Part of a small language model's weights.
Size: width 384, 4 heads of 96 (2 for keys and values), vocabulary 8192, 26M parameters.
Training: a variant of Adam for these matrices, 903M tokens.
MLP neurons of a small language model. Each row is named by its layer, matrix (up: input weights) and neuron, and shows model dimensions 0-191. Each number is 128 + 32 x the weight over its row's rms, rounded and kept within 0 to 255. Numbers have three digits each.
After each neuron's rows, "fires after" lists the tokens most often just before its 100 highest values on Wikipedia text that the model never trained on; "fires on" lists the tokens most often at its 100 highest values on Wikipedia text that the model never trained on. A number after a token or word is its count.

L6.up37:081111132138149138192158167163096138101179152172114144124136092160141165122149060150095127198092128134165179105104106170166148132163143212088153116149142132160143166183142117113186156091151140126105111131091101118150084125125096146140085140127124090131105129148145153098155111149097162137084111166072155193184148098134112168079090110141137207097106156115091115095079172123092065180136099148142127129128134197127140121098104130112146091101090160168140100138100156098151165124084129150105086049051140184125089139105189115125131165101078098083134088115096182092110129095159093084
fires after: "9" 32, "1" 28, " in" 14, "4" 4, "In" 4
fires on: "1" 48, "0" 15, " November" 5, " February" 5

L2.up919:127073106137173117139104113092147091164115128155159202120134127104018151147128085190113124126174106163103155140020175127130090085152142120135128124117172113079104129172117213127085164136094164172164063090083183038119123212121128173131125185174144171058135090092173172111126127153136199159165103121129083103113171137104138106104163135097151101119083172137148119131107122131093117140155123152138159111120150116129161166185124136178146139131135118139124170090139120150137080100120155167197114162087075168149118067150169108127144110175178124101157125136131119137171151101110181135
fires after: "\n" 23, " (" 12, "-" 7, "." 6, " \"" 5, "B" 4
fires on: "M" 55, "S" 30, "A" 14

L6.up703:148113137123148172098163168107121100138126151120153121163077129103123081159175162136197103151167135173104120144070121123079037125156155038097225099140153110102097123145108157116129146128105160096104128180145141119111134113157118134206150180058095191070107140107184155118132151152118116070110163150119059076153115137148113112192135077116072090064143182101096147110144122113136077162149110117157110116173100144095209096107177164081150106131064094082122161140151127173164107102051140117131114146093112217116167139092111081077095142143067152113135132137109119178120124145092132167
fires after: " U" 15, "U" 12, "S" 11, " Mar" 7, " Bo" 4, "M" 4
fires on: "." 24, "at" 17, "ni" 11, "a" 7

L6.up916:147099149153180140141189101073144085131102124122095165151104143138111130151116145137156160158123089104128092141097132115109155114252158154126170096166107139095127163114139125136104131161097126131117086094123141148148133176132100157136142156112126145130188171187134108128131179148204112160086123131132142097149118080152109131050161086149136172090137158171114117131158085108146109104093090151171146134192140173093097126125131126150145113171065170112004158022098117139140134188098171120194135091108105099085118128140165140183138129156090120149149110109118119144094143122157070158
fires after: " |" 49, "0" 20, " " 20, "1" 9
fires on: " " 46, " |" 26, "1" 7, "2" 7, "0" 5

L5.up691:141135139126150110116158112115119091138110106099075147135147163120074081105146201119170134138121209109136153118178140107111044084120155087095199119226093112073144136160131140152173121122160124081075100141123118150118108180127159103088109156157142102123143168127185102194139183091203116152090154169148110096149042134133145085133115095110130148079148103148089129107138078139116217085128117122077115221153123183108093138106114097138201141114133121153133082130119112163161160144128147181114125083117115197048087200145138119146141196109120029206141130162115133129142170124032134076
fires after: "2" 19, "5" 18, "3" 15, "4" 14, "7" 9, "0" 8
fires on: "2" 19, "0" 18, "." 17, "5" 11, "1" 11

L2.up1161:140087084125141161168124169186151113137081107154077153116148174106143118137090171124082126106125163128172138161087130117122112146146103152207113115151109135117115109119101109135138180126085207116038132077114143147150101141142102114068094137107121104116173112159075102109098140168116124122080138150079143088128090133129083201126107116144146086105084151061139159086156126149222105130082085115143131172140147114109133183096136100125070148140109127125136212146118135136241104109146116151156173139144096084109171143155122160108174075147139104119146102118113102128118096127182174181
fires after: " |" 61, "---|---|---|---|" 16, "===" 5
fires on: "\n" 78, " Apps" 5, " Bi" 4

L2.up1495:142102182161119130111086115167128054141094140147112114123150174136123156109086144120138226113145141131109114139114097127093128173186114120054139159145129119145154190146134148106149125129122119167105201138131136080128109133144073124170156133139173145141175193184163113106118219128133186168163079109113142131101125100119095077138133125113162127183142102136101120128135106121160115172130129124126062107088101182128128143148154147120079113075134144116124094127135080151143122194125125153127132134058131123154087069161193105075126154133176160162164105122065121088125114096113139148
fires after: "." 45, " |" 23, "\n" 23
fires on: "\n" 100

L2.up624:180096167151144149127077121123151102133097175147130170122140169128139123064107211133102150119094197081140175173119193058183143146180083112143101130150104133128144117144143126114091076127080180142099079082070117131083140141161141119077066106117101132084125112159095157129121098148152152142090120122087145109129096080122124123137106085082127104132086130097143128053135075116089139147042113069151122128136081103137086151129127100176088200157132151118120103150120157121209093065104067192213142102142100112128156119102191093087178108145100151062093130171119150162087138163116088124
fires after: " |" 57
fires on: "\n" 19, " =" 12, " W" 8, "W" 5, " Goals" 5, " Q" 5

L6.up1179:150108116147154120115103120104139130151146090133083111161096103133099164142176135122144168255156148140124113175118096092146060136119152186075190125162119119093212137150166177201108112097125105123138129110101201113139131155156142109123143090175128114094100158154152158177139207094165104154122119101118129127195098125126108126139197070141132148119094126083022171121134184098113158136106096140132151155175078173090121112082140132128122106152105102109117158093104100154131130140111126226106076123100133146140154096106122162145155167150109052166098133131139118130136181145143125085
fires after: "9" 38, "1" 38, "2" 9, "8" 6, "0" 5
fires on: "9" 37, "8" 24, "0" 11, "5" 5, "6" 5

L2.up1339:106099131124146121084132130218123084152061150184076126114130150143121089109125144090079151105159134124072155136107126084172111121138109074189165109145105095157154119077148137117180161108170151184061144108086168152095105098149051196165136165147161149122130156127076134108105134158117142155075167130145141157160101078119164142119130142105242133077091128167112147190117133112116155126118116079138130184133138097148134148106132113164082156091146155138154102135120162165192116141131156159139196148082104172112130101116165104150142040151095129113145137141122105168091091098116172127
fires after: " |" 79, "\n" 11
fires on: "\n" 100

L2.up527:140147123149198140073154146143072138121171113104102133102169145085074147138167143150089118136104144106127082231142137152099119091205124108124110184132163131208061120100128120142134132107140145119109231092118142161162106098147144108078119080132172082087150181110166098168092117165136088122059183151119169088143087145128099152088170158152132132146100089124113119146155089122114057121140132131152131117139174118085154127076141096097139138137142144086124098128183118117153160135140132162148164135119154109077164148133184110120139087175081104108127145140139120173064118136143157168
fires after: "0" 45, "1" 7, "6" 4, " Mean" 4
fires on: "." 47, "%" 20, " data" 12, "–" 6, " daily" 4

L7.up60:104103127126148124075154151129139074102136161164103163146143114103141076148111111109118207158096091144146090169087164145129138102153112179107136156139109157150119190086191117167142124182145106172154153122087178108157171132203159131169129191130188152124081140175137112157093134121188149116156094146118102137151168164124132161142135131118096147096152118133100137161110075167117175121156103139182116083148131160171122154151097143149110120125117114104065107158126188068118107112119153171074143152105131154121157155072120095160091078122136143101184113170084041168141126115124178097
fires after: "." 32, "," 18, ")" 7, "\n" 6, "°" 5, "4" 4
fires on: " he" 23, " He" 23, ":" 12, " His" 8, "W" 5, " is" 5

L2.up1415:153081131115163174135088197113111162125159114180133121115170100059128136133110135142145108087197129160126130146086093126143126107172136070121153140154090098076104110177128125127137210163157089094119106108144116138106093163103126135186183098151183123092155089127192076158113103211158109132164131145164182101062123107106151125096144136160127160145091129153123127131130121136094097165176144088121162176126154112156137123128076131146179175104107188120163142140157101151106158103128129191166116108130087147137133116096153082159146153152121105162159131158091122097125202138115107137
fires after: "0" 17, "2" 15, "6" 10, "1" 10, "4" 8
fires on: " |" 28, "6" 17, "0" 11, " •" 7, "year" 6, "8" 6

L2.up644:120123131133138129149125136134141140136079104185104150182175120103067117124209179099216122190131055122125116152159153079127133148143164127131149156126130144110137128134118176192160152084118100083119102125116046128134101069120131059143111142122123099151164116136225020141129103163121084129133155106118145115161105105149183168025134128172138178092095145143111125144162157139108130161161133089113148150190123160125103094080116146109143084087116153148134142113149124057107104110146112140133104073102141150133139159127170081129177172111062090091173144110113088152076194109058095135
fires after: "0" 28, "9" 12, "2" 10, "1" 8, "." 7
fires on: "1" 47, "2" 13, "7" 12, "0" 12, "9" 9

L7.up84:136159124167165095097137173139121123063153158099099151140081089113097107133246136097112113122193088096129082145166147156129043136139119152215109145070118144118137105124206132120120153146150071178063162144184134164139100099137163181133209187080133185086164115100166125126153173154155156135134117110135139144110163156160102106124117113179115170169108090093107110099131187117161124165122147165153144131178133104148138127121116139143173066121118107054126136050161090048124098163141098137087111162152093139158196162092153163148120123129134140082139125124101101140137119128165106122
fires after: "1" 35, "2" 29, "0" 13, "9" 6, "8" 5, "7" 5
fires on: "5" 27, "6" 17, "0" 14, "8" 12, "7" 9, "3" 6

L5.up660:144104099116145149116151157127106100132156125138122201063109167188118156083126139130141116136104182122094048125093154099103126106128073092165059188130161125156145103096164156134079142157141170131047173118115114085155157124196067135124140044083176157086105105152130127084138107152109128094128171124154121127134093165122053164093218132154167058077102148079162167117144125113136115152122116120156117142125119096118187126113157124079102162114159145105127168119120081129144182088127077141120173141088148083069097145131187154158102135118067149086124060111148077086124125150189197138
fires after: "\n" 42, "|" 25, "==" 15, "===" 8
fires on: " " 53, "\n" 47

L5.up1259:143103161130156191117175110117153033120109148139136123161095123104164107134103124096165130138131132111122124117111180112128105140212180089145084143131079099193150111145155119102140133198146123103141108095096116150161152137119087078131114125049150151109121162153140148104128115139151084116107197146149132118100050084122126126171208121093162141128070105134170114120129125141127095159116118119147165167139123110136124162079097094154130123138140138070120118050173125123125147053117133163100121121155108130041124092127180094162104122156101080126107119146140138115121175124135166163
fires after: " |" 52, ";" 44, " " 4
fires on: " —" 91, "0" 4, " −" 4

L5.up1135:122069091103158146166120122071112103106075096199173108144144164155121128141141110143112137125100104161165134110080053126115086201148137154143126104165087107120150142083104180107154148127149126173139098131142090131155125191146081099135118107140128101146150141149081178106120100110132103142129125113127158069142117131140096118144201072109140133157136223123161204119083208119087106120121108112128137073148065198140146146125124135107138066114161121141136147155150131144178107079157138133104115161096114110107134110142126139128106190165151089125111103127112131065120182167098196151
fires after: " " 95, " (" 4
fires on: "1" 97

L2.up446:136107143136135112137117181152167136121121062143089157167192124087168099143180161082137111178133072168120133145096102080188119101114151125203117128140142126066174095096133117223144172177169102110157096127046080152137119175121145149165137104128194089104125134089194159115119086161123111178116140129138141070110101117091152127077126139134128092082131141212126155115147147123103112185162136091127139163143099142120083128095146103122152114025133130122143109187217142180138219139109140164075098086141091143104138101069177070161152138147072096103131127124140152158149165154070143153
fires after: "9" 19, "1" 15, " " 15, "0" 12, "8" 9, "2" 8
fires on: "2" 20, "1" 14, "0" 10, "9" 10, "4" 8, "8" 8

L5.up574:156138112142122097128142167140180156039134120076140177147104137141145085107154124142087124117103186152059063158077127126192115172129128107131159116103130164148153123210133147123075143167151099182099172155078184106151127131145067122182137159173121200093143131136206125073150130114139141170091183114146106123104134123146110071095113139171187127077136112110146139068063127136156086137122128115120149158158091182117169149105167117163127158128116148073094151195143085096129151163115063153076104103105141194099117122112184110109157132154151142125139116068156132095144172138168102155
fires after: "0" 51, "1" 15, "9" 11, "2" 7, "8" 6
fires on: "5" 25, "6" 20, "0" 19, "4" 13, "8" 9, "7" 4

L5.up500:101095089130178166105095145109135137113137153126138154127144136122107081147191109112114184249133095122130125170103169144156037156140143127110148130167150109108165198139100216163156151091086109071140142114139191114100118134122144099159117081161115108106103079122133130156130160107131186122135134077131146151157127144138079157116083124133117048124115127159137118143108180106160105119122100089100139152144137212104153116118078106102093113172095123117103085142111137174116123131124142128103114063098132076156140212144148141178128144147114188077119116146160131148134194125143130146
fires after: "0" 31, "1" 22, "9" 14, "2" 14
fires on: "0" 22, "1" 21, "2" 14, "7" 10, "9" 6, "5" 6

L2.up794:126061174091147173140165108153141087128091078170078121139107180070149090134063171149155113096152138136131149132105125083133126074192137114107117095119134121204133093118142177095130175140127129099115141095082124141147127142152144108111106104095172160132148204107086128129117169201147104136089158207157084093121108093120064151157147093107155142129144176123114134112072170138128138140111135111140158151102162088149130122095152094133114199149106151101153099102122134145152091111112152156136160144124154091096210137073174076103129167138044131092097131164130124172140118135128187157
fires after: " " 43, " |" 32, "\n" 11, "0" 4
fires on: "\n" 32, "0" 29, "." 22, "|" 11, " |" 5

L5.up912:125100139128157140141134127083149080160091110160103108159115157166193094128160099089127137110122083114078140139122112017165143182180154119079159108167134109107093128042143158166194122128140115136083070103118154141140129174155119081157092135140164151146104148133104170100151120161137049137129155140137133052168040184126107159152156129097143155132158085160157179112092214129151081134149120092132097136122185165123124140099196068079154142152121094134141189095152142118148155143167161156108080088115154137099143116121164183049158207161104102147142125130100152139102106136109198105
fires after: " " 98
fires on: "1" 69, "2" 17, "0" 14

L5.up220:135108143212187121147097101195160101123085152154102175122150176138068132132083197105113178174113149098143127186104190050115114087189158107086146145137131130110148132095122137138168160092115166171070151089150145103088128142125137134070136095133116114134117213143132117134135150094147125113084097115147140114070143111143130105151164119111153134193111137146187133106145072131144137110075063148151117119138152178115160164140135116166101136168129176138077116048098117129120097158145123124187111123120159118135121121171108119106183132139087169115172095118122089141135136083137119166
fires after: " |" 90, "%" 4
fires on: "\n" 90, " |" 5

L2.up664:187132107118137080138096116164155132156052122142131138191114148128095131139108099134111186181106110138101090190131107129102093208096114109096092147158124105126156169061133159184129075125110166139130148103118185082149142166116129144200108143153161142087121114151154141144127176089152218159156121084132136090153113084126064084056165139113139116142127122136092120117161111151150113162137144124077085159117079186119210131159204164124121108102146102048052209117153115151112108127127084133117117092144142109161110090117137123124116150162120095137078126111070136090106123185124168160
fires after: "1" 26, " " 24, "9" 12, "2" 10, "8" 6
fires on: "9" 27, "5" 25, "7" 12, "6" 12, "8" 12, "3" 9

L5.up864:113062052155126139126147130117146090104122114183128177180105151163062069128107103150122134131134083110124088156083140062124111122151149122084102093170137137093084140080137143082150083128172162123157076087122111125171115210128119073179121084149161165164179124111091143085125088130138096107108172176161156105140071181105091130141123146089113165099119176114160203134116201121127123127093108132132158107082142104129130156102183114070160056153166173111157163110152107063158141097135137118078118140056117145089134073125208155136137142160082138100092141135123094066123175180127123126
fires after: " " 95
fires on: "1" 90, "." 6, " Na" 4

L5.up788:124119182119219155138120121108182120149104053142082158107142110136117092125117128100111154139118140122130152121149175080088070117208138102103208125165076112140135143073137127114116111139173101115143064128096128122163109137144106090119120151129181202142140231159150104122142159130128118195093145175159145095087056092115081108145186132155131147087157164175106091098160136137093118144089118118123104176173128183109126144112090107119137122072117149100116085088133161137180094134126172194168143141060150158077152099140203032141167137150106083113128108137135096143104113128157202155
fires after: " |" 64, " " 25, "0" 4
fires on: " " 62, " |" 24, "\n" 5

L2.up20:130146120162087193052164100144160111103056106146078161128128148087127114085116105125115141140143161079167140148127167144093162105137068123136123118125118165107116113104189122161094086166187129071123120117085136160181142161170159152185138124137159082139146117092125161111143135131098176061049114148050064139085123067106116144105126080104134140154201154154092139158152130128150119118129144184124121098108116166096134146106147052127112129091104124141098114146149126074158145148115126123129195151088141103102146170172172097104116146162174127101128113110131123109079178060166158201
fires after: "\n" 81, " " 8
fires on: "|" 70, "|---|" 10, "Critic" 7, " review" 4

L7.up943:128144060158119092124118217083096134121099131114153102112117211100091131119093121164077147108148135145118149122116091140131040133166099110150104091151129115109118175116132107079123155141119142143144097053136130135153151120146168106145149125094181126086173129094170090105112169107138097103141096091125104094167125152120120129113132143131160141135128173175162122161158177127162104169111106055138180122141122147078166160104196116153103103136127071051139195132139198149154178074154133140128129081113120138147188180086117101086130090114079173128119145126138117165086169110111114109
fires after: "S" 16, " No" 15, " U" 14, " United" 10, " Pa" 6
fires on: "." 49, " States" 10, "ga" 4

L5.up1513:097126086143170134112084165166161122127147078128106128173083157143107100136182115160089113123127144107080140182108173131132172179106117097183177115229113151181123123162111146175083136105072094137076109157131149129121152147183050140164104143174135142043094189082149163088143125157133118145161121096109101176185116070119082073113118129141123113075167111117136107100080112115151133169112116134112127163191125138120197111111199181167100198145190107087155146160132104134106135161146094118101093102073197200161118116143136126086118121093040103135131075119090111131148114135111097162
fires after: "0" 27, "9" 26, "1" 22, "2" 12, "8" 11
fires on: "9" 21, "8" 17, "4" 15, "3" 11, "5" 9, "2" 8

L2.up1501:140108161110102137105128124139157121121133129142127143136116155146120080108150122100164253135144155136133132142122119134123155148169129091055137157122121125135126201146140155136143159120118156117100181120126141100125136128112115129135222131111146195160097137214118124171083207094134135121093120112109136067140122086124132156145128112128167124117102179113103159116128077143126090115124114116072089110147129212102120108111138107113131109132052166100050105087132118138136097166128125145158115134144141145087150155135114138134150165117139156135128106146018111158126145140138166116
fires after: " |" 40, "2" 9, "0" 8, "7" 7, "5" 6
fires on: " " 41, " |" 20, "." 15, "6" 4

L2.up1321:137132038172106091123103184173116132124074071148141204114103113090114151094069144138117121075160160101127060110133172154095111141107104148140097174129102137116159113118127109131158147149067145112143122110105124122133114089152152144101102078169150091114188081103171116161120098150142128122117177150121133087125121122114164154137128117161169098141079145089107161106142121122143132135143120104148134156156123112095148169133066052142070110101075166126130156122144160120188146052147118137196235162128103166151208140102140112142191072124124154127124156102122112087123133155165126182
fires after: "==" 34, " |" 21, "===" 13, "\n" 11, " ==" 6, "---|---|---|---|" 5
fires on: "\n" 96

L5.up416:141108157193180100127100112121156131126115118114116163117120158152112051129165133126155175211094138140112107147109124131052120139152137152087142090149123158119134156147135137213152125119075102133115147129139189084119122174126125108167185170183107127135153103101137098132144160125138169151149128105118130155147144086143104059124105125158116110157175102148132173142070099126116129103154126106112110088125081251093204166121119131156117127120079094093043179151091118126128125184128109143102082122127121172145120105147133139106146193112125147153129109104127128107152148115136098159
fires after: "2" 16, "9" 16, "1" 13, "8" 10, "0" 10, "5" 6
fires on: "8" 27, "9" 14, "1" 12, "2" 9, "7" 8, "den" 7

L7.up1382:112142123151091167117116171156073101086135169146111170101101095113109107155161110145122119114160131135093112133087124130111104128128135168187093193140056165107176140120184112099128155134114126132055154121149139123129137102135128158128117166078121119091178154123149193102144120183132152076131148124135145130132123189193126139123130130173158137135039112130158153047133132143165083153168089188123148117174108126128149135105166176174110059164133137084127100125171148091110142075146145165119058101110130150161157162117112136129176114141121143098150155025123107121161124122147133070
fires after: "7" 16, "4" 13, "5" 12, "6" 11, "8" 11, "1" 9
fires on: "," 29, "–" 24, "2" 9, "1" 9, ")" 7, "7" 6

L2.up1329:153102147154157149121060137131104085143115142131154149128132122068115126102088073133094135122156075122144154134097118117142153134199106126113116147135140128095151120130157212105171067091066224157106100128079164107137147176146137162138140108136156135110176060138136137107133129173114155164149076127143062135131144140131171092122155078083119122121087123106136076158147150123131129158054112203107138139146148103118165108164116097117164124107183128136102084126215091148142101128025106159176146085090098172128092013142203103112166121194141110138132142144125121043158077158132149121
fires after: "\n" 21, "." 18, "-" 12, " (" 12
fires on: "S" 100

L5.up318:161081138139199112122137100173105115108153141143090188127112130117082086105133179144159143142130159142095121130063156141125087152175165085080171108147095131106140138094137159122072147097175074119080096061134180087136135157191101078111194098175133111137174184124159097123133148146150067186074148150164132146151057141154093094109132146158129142076098120078034118105107139115137099120081117151101139218144134133079139134105128092139139090110117132112119140080089090115151091151145115166195159118066114186090115144168146137145154128201039133094120143138121136080152183163194134157
fires after: "2" 20, "1" 19, "3" 14, "0" 11, "4" 10, "8" 9
fires on: " |" 52, "." 25, "," 18, ";" 4

L6.up820:098120120174141067120129154187111130150142107107110094124078091139154074151176208142142125111120151106137145199167151146122070163071106131150149178153131132114165122145178169112205160090138121140083115143114110148118156122123117130097139149114145176088158140130125161149127175080123125128132057154109146139135111180111135138084139131239128135102123107129141095127131134124117093156141115176156147125171095161133161114118152141169132021093128115074170184099140150137118122071000123115166167118078138142138198172103136116129188130176151099101155140050147072150093167159118142123
fires after: "2" 20, "0" 20, "8" 11, "5" 10, "1" 10
fires on: "–" 23, "4" 11, ")" 9, "7" 8, "2" 7, "3" 7

L7.up396:124144143125157169144107163199128161129100130106158119105091112117117126113168128151092149180137137121113131194186133143136117181148099196154102173130169166085066145148163112143103153108146137149122129124125106118127114110148117135159095152120114156087194214093120149136163166091118144101161069177114137134071103126189099078094120111229092081167140126139116164129147138105120130170136147144062120100169142127128159144121165124152170121113149099083109161130164134156138131102118125162125160110120105119110169105075100090129107120127085085118160105101146107131136122158077104165
fires after: "0" 87, "2" 4
fires on: "5" 20, "7" 18, "6" 15, "8" 14, "4" 12, "9" 10

L7.up1256:138148115159124101135154196133093108117089155109145136140074116079124082155163198138110119139218130128130122138159146132095114104142122196161106193125149138143131152160139114140184132130103116154099131094146116156113119124135125152120137182088109166109122147132144151143155203135138151115147091130073131115131152117147137065128119131220126122141138139174146095119140080096116150187133123135125121110165149105097142132112140139143190131063134092122138151101150116154102111063099128121156136103091161133144149161114149120130175092135132095163170082106099098138091217143134116151
fires after: "6" 21, "0" 17, "1" 16, "7" 13, "9" 10, "3" 7
fires on: "0" 23, "6" 20, "1" 10, "7" 9, "2" 9

L7.up1188:125134161186120130103086176116109154104125148133101160133091083114142093138150191130068110153188162123128175123143121137112087113177085205171109196110127129116125153182133121150170141131112065211050102108178128154128138088112123136097187132148183169117171159128147127174150181083122121099062083170128121119137155161159135083083102116149131135101126076104100100143130103114133144144155134149108122145173167129117153152144031139154132142147116113058155114107133164131127105138108143144091085145076135155152181136083127089131155090097102123122157082096110104141160156125145126099
fires after: "0" 24, "6" 19, "8" 14, "1" 13, "5" 11, "7" 7
fires on: "–" 35, "-" 22, "0" 8, "6" 8, " (" 6, "." 5

L5.up399:128093126182120116106059148153096101117129136175117183099128172169145110119133122108145149154103134107083121155123118127057134102220139158125133136121115173120121115127158113155126042151133169181133136098102133120132123132132157142134126130097131111132110124131192088130169155134133112074132160127049119124167122064110181176160145115154152157126113104182143125154123092119109127137190091171137067094143147099086148146094107085123162144098131150061091117166181087104186186129097136165127125101189077164091156135097239130151130154113175124126167117132140093156147146108126137150
fires after: "0" 30, "2" 12, "9" 8, "1" 8, "5" 7, "7" 7
fires on: "%" 95

L2.up1529:101145159164100157101153096117171111117092104162069170115125124122178102128164141119080110111141136118101133223132155142114082078194123090224143125167115167085114091100170092134141160182152110136134142106080120145180151207135129095173093104135190158112133102122142101095119145135134131153094105134074125139057132060114088100140127106122111147157141098145118133165146145123152148117155115146122132103142102146135145159050105108151077108086146151150098070138120107072137144211116132149109118127123091152140133146128163082136143149146134184120141098121163111100125144000107080154
fires after: "\n" 96
fires on: "|" 96, " social" 4

L5.up170:123106123146206102137163123158129140117123136171164127161111155181162137058217144157104101122133125170067061129126152116086170213139132119129150086105111122142128131147106142146165128102086095125128198181127122137130120152152143171111143156182130136133094119108172125098161135176166116142117205088062096193102171144146131075117115150125155047156171121153116121131100175095129146119119116110102140129088154093130200114129183108106083117107133146072114147149138117124155140104100088144056104167115171165148096058119135092077144148147110102096161083076128090111179078129159077083
fires after: " " 62, "|" 10, "1" 6, "2" 6
fires on: "1" 49, " " 10, "2" 8, "9" 8, "0" 6

L6.up695:090098144168156124133144166129127116125068118162169147175111115162094150104135135094151130155155121146102088111104201145141120141114178124115118138130143104133103101111100122151167147077113126142115146128148124142089102154137088097111162136186118129111106173101191110124118158113163154130130114039117151140164144142136106177085111122134125123141130156104135124118139095133170154104194141156104167077132130168122191101050078178091155112069124066109109143115124156149220124146180150138181118077165077150160138061089169075104138172149126062064162104094124140122144191126023161148
fires after: "," 43, "0" 18, " was" 5
fires on: "0" 55, "el" 5, " named" 5, "a" 5, "1" 4, "ma" 4

L5.up1216:148118152131159125081132095149050115113159111152122142021116119079095067122073124162131127118137156134141173129211206086126114107136124087107121172107096105099138127134119151123139151082140114103113063095080131157109093116136121142044141155124177195158146144112134081168134168135124094152085170207135110156127107126145112169129125157173134150051142155139083081100160087131108081135161150153115158140145153121106165102127063076124137179116125180092133101059134155136113117161099124140144181120086180173105138165106137143133134099135062085133110163125113093105146163121154140078
fires after: "1" 18, "0" 14, "2" 11, "4" 11, "9" 11, "7" 10
fires on: " |" 28, "'" 21, "." 20, " /" 17, "+" 6, " pts" 4

L5.up651:166117169116165201154172100135112124066139088113120141158109112114095090096112074163130109105116109183134124192136130083154108112207106110111106109152143116178111094152107133132079142167129113122130107107089147169142142159166060070126104128132174145096141184123101141108116108138123037135165174143150088085109075139085070151147251153185129158099130163126122102112095114148108066141085154082128135084139150128150097118095171086098110146132137156112141122152159110144103159070127129222126122121126216125031126134077140061137144108119023091116080126161119105131102148194157185109
fires after: " " 46, " |" 20, "0" 14, " (" 10, ";" 6
fires on: "0" 36, " —" 16, ")" 13, "2" 12, " " 9

L2.up191:082146133191149058100155183142080132124082129135175109143128123129109148147181135144063163119210061192147132162107151135085111165146141131120080117199138155072106159080182148156139109135125111154155144121134149103102151173146151072175175136204186105162168102169148088141130140108137147114116123070083163173152143060113176123127110123097154094115131174080128080123107109131122142114114072116143138093134101131100153156115108131149153142107122127141095136112157111115101093123083138138157164125134118108142155083112139136103125099147122133142157131128123119158150120143109149102
fires after: "\n" 33, "s" 19, ")" 9
fires on: "===" 67, " ===" 33

L5.up210:123096114152160111111141135126173112169116152090122233155135166165095070149113223130120167149132169118183151170105160068077062127199120104106154091128127103078149146101143119127133141182095094133123112118101142115108114090156125083147133150160159136108141179147154096180157143124138148125145110113145154122110112107138084127114129095167138141100161154142167150076101138136159052136122116092152123183162125154117128132130173122142139076095113193174083124066081064124083100168141132097198108096096129144091161096160109122136166147183070161177134085137106120136140135089115137126
fires after: " |" 69, " " 11, "1" 4
fires on: "\n" 52, " |" 15, " L" 10, "1" 7, " W" 6, ")" 4

L7.up344:108040131081134175184168056022133128136130105105114149159145126129099150124164125161128096102154105165149132130142164127119135099115136105081115173135201125143115131130138176095038160123111130130157128129112177136130161120121112136090119137104196142140130181155120162129109132061120127175079132121137137107124111119127068126152143107179097126122106186118147168118131143138135179161066096119209097134151127144099147120085141157084144141117176117118104056113120185124105196051135091181120132112160136140059106100104205120173151138176138096091100103139105102134127170152125214159
fires after: " " 48, "1" 22, " |" 13, " (" 7, "2" 4
fires on: "1" 33, " " 13, "2" 13, "4" 8, "0" 6

L6.up659:138122165124143137126126114115154144092071043137072195143116098138104126128115106113166150183132038173086105176166147125136136096113149165099138098177070153116160137166153115136106090195119087118099132142110183089134152190141132114092148183168114108132148157141159122125126101107188117122162133104139100073164103146138073113126154108141115112109137130134035136119088138128140142146114083106096173135160091135067099117126136108110155125182101112099070119150132078154153206156149098190153167098095146136089111090086106143148113169126109123120119084120138124137101115119123109105
fires after: " " 46, "2" 13, "1" 12, "5" 7, "6" 5
fires on: "4" 18, "3" 14, "1" 13, "5" 12, "2" 11, "6" 9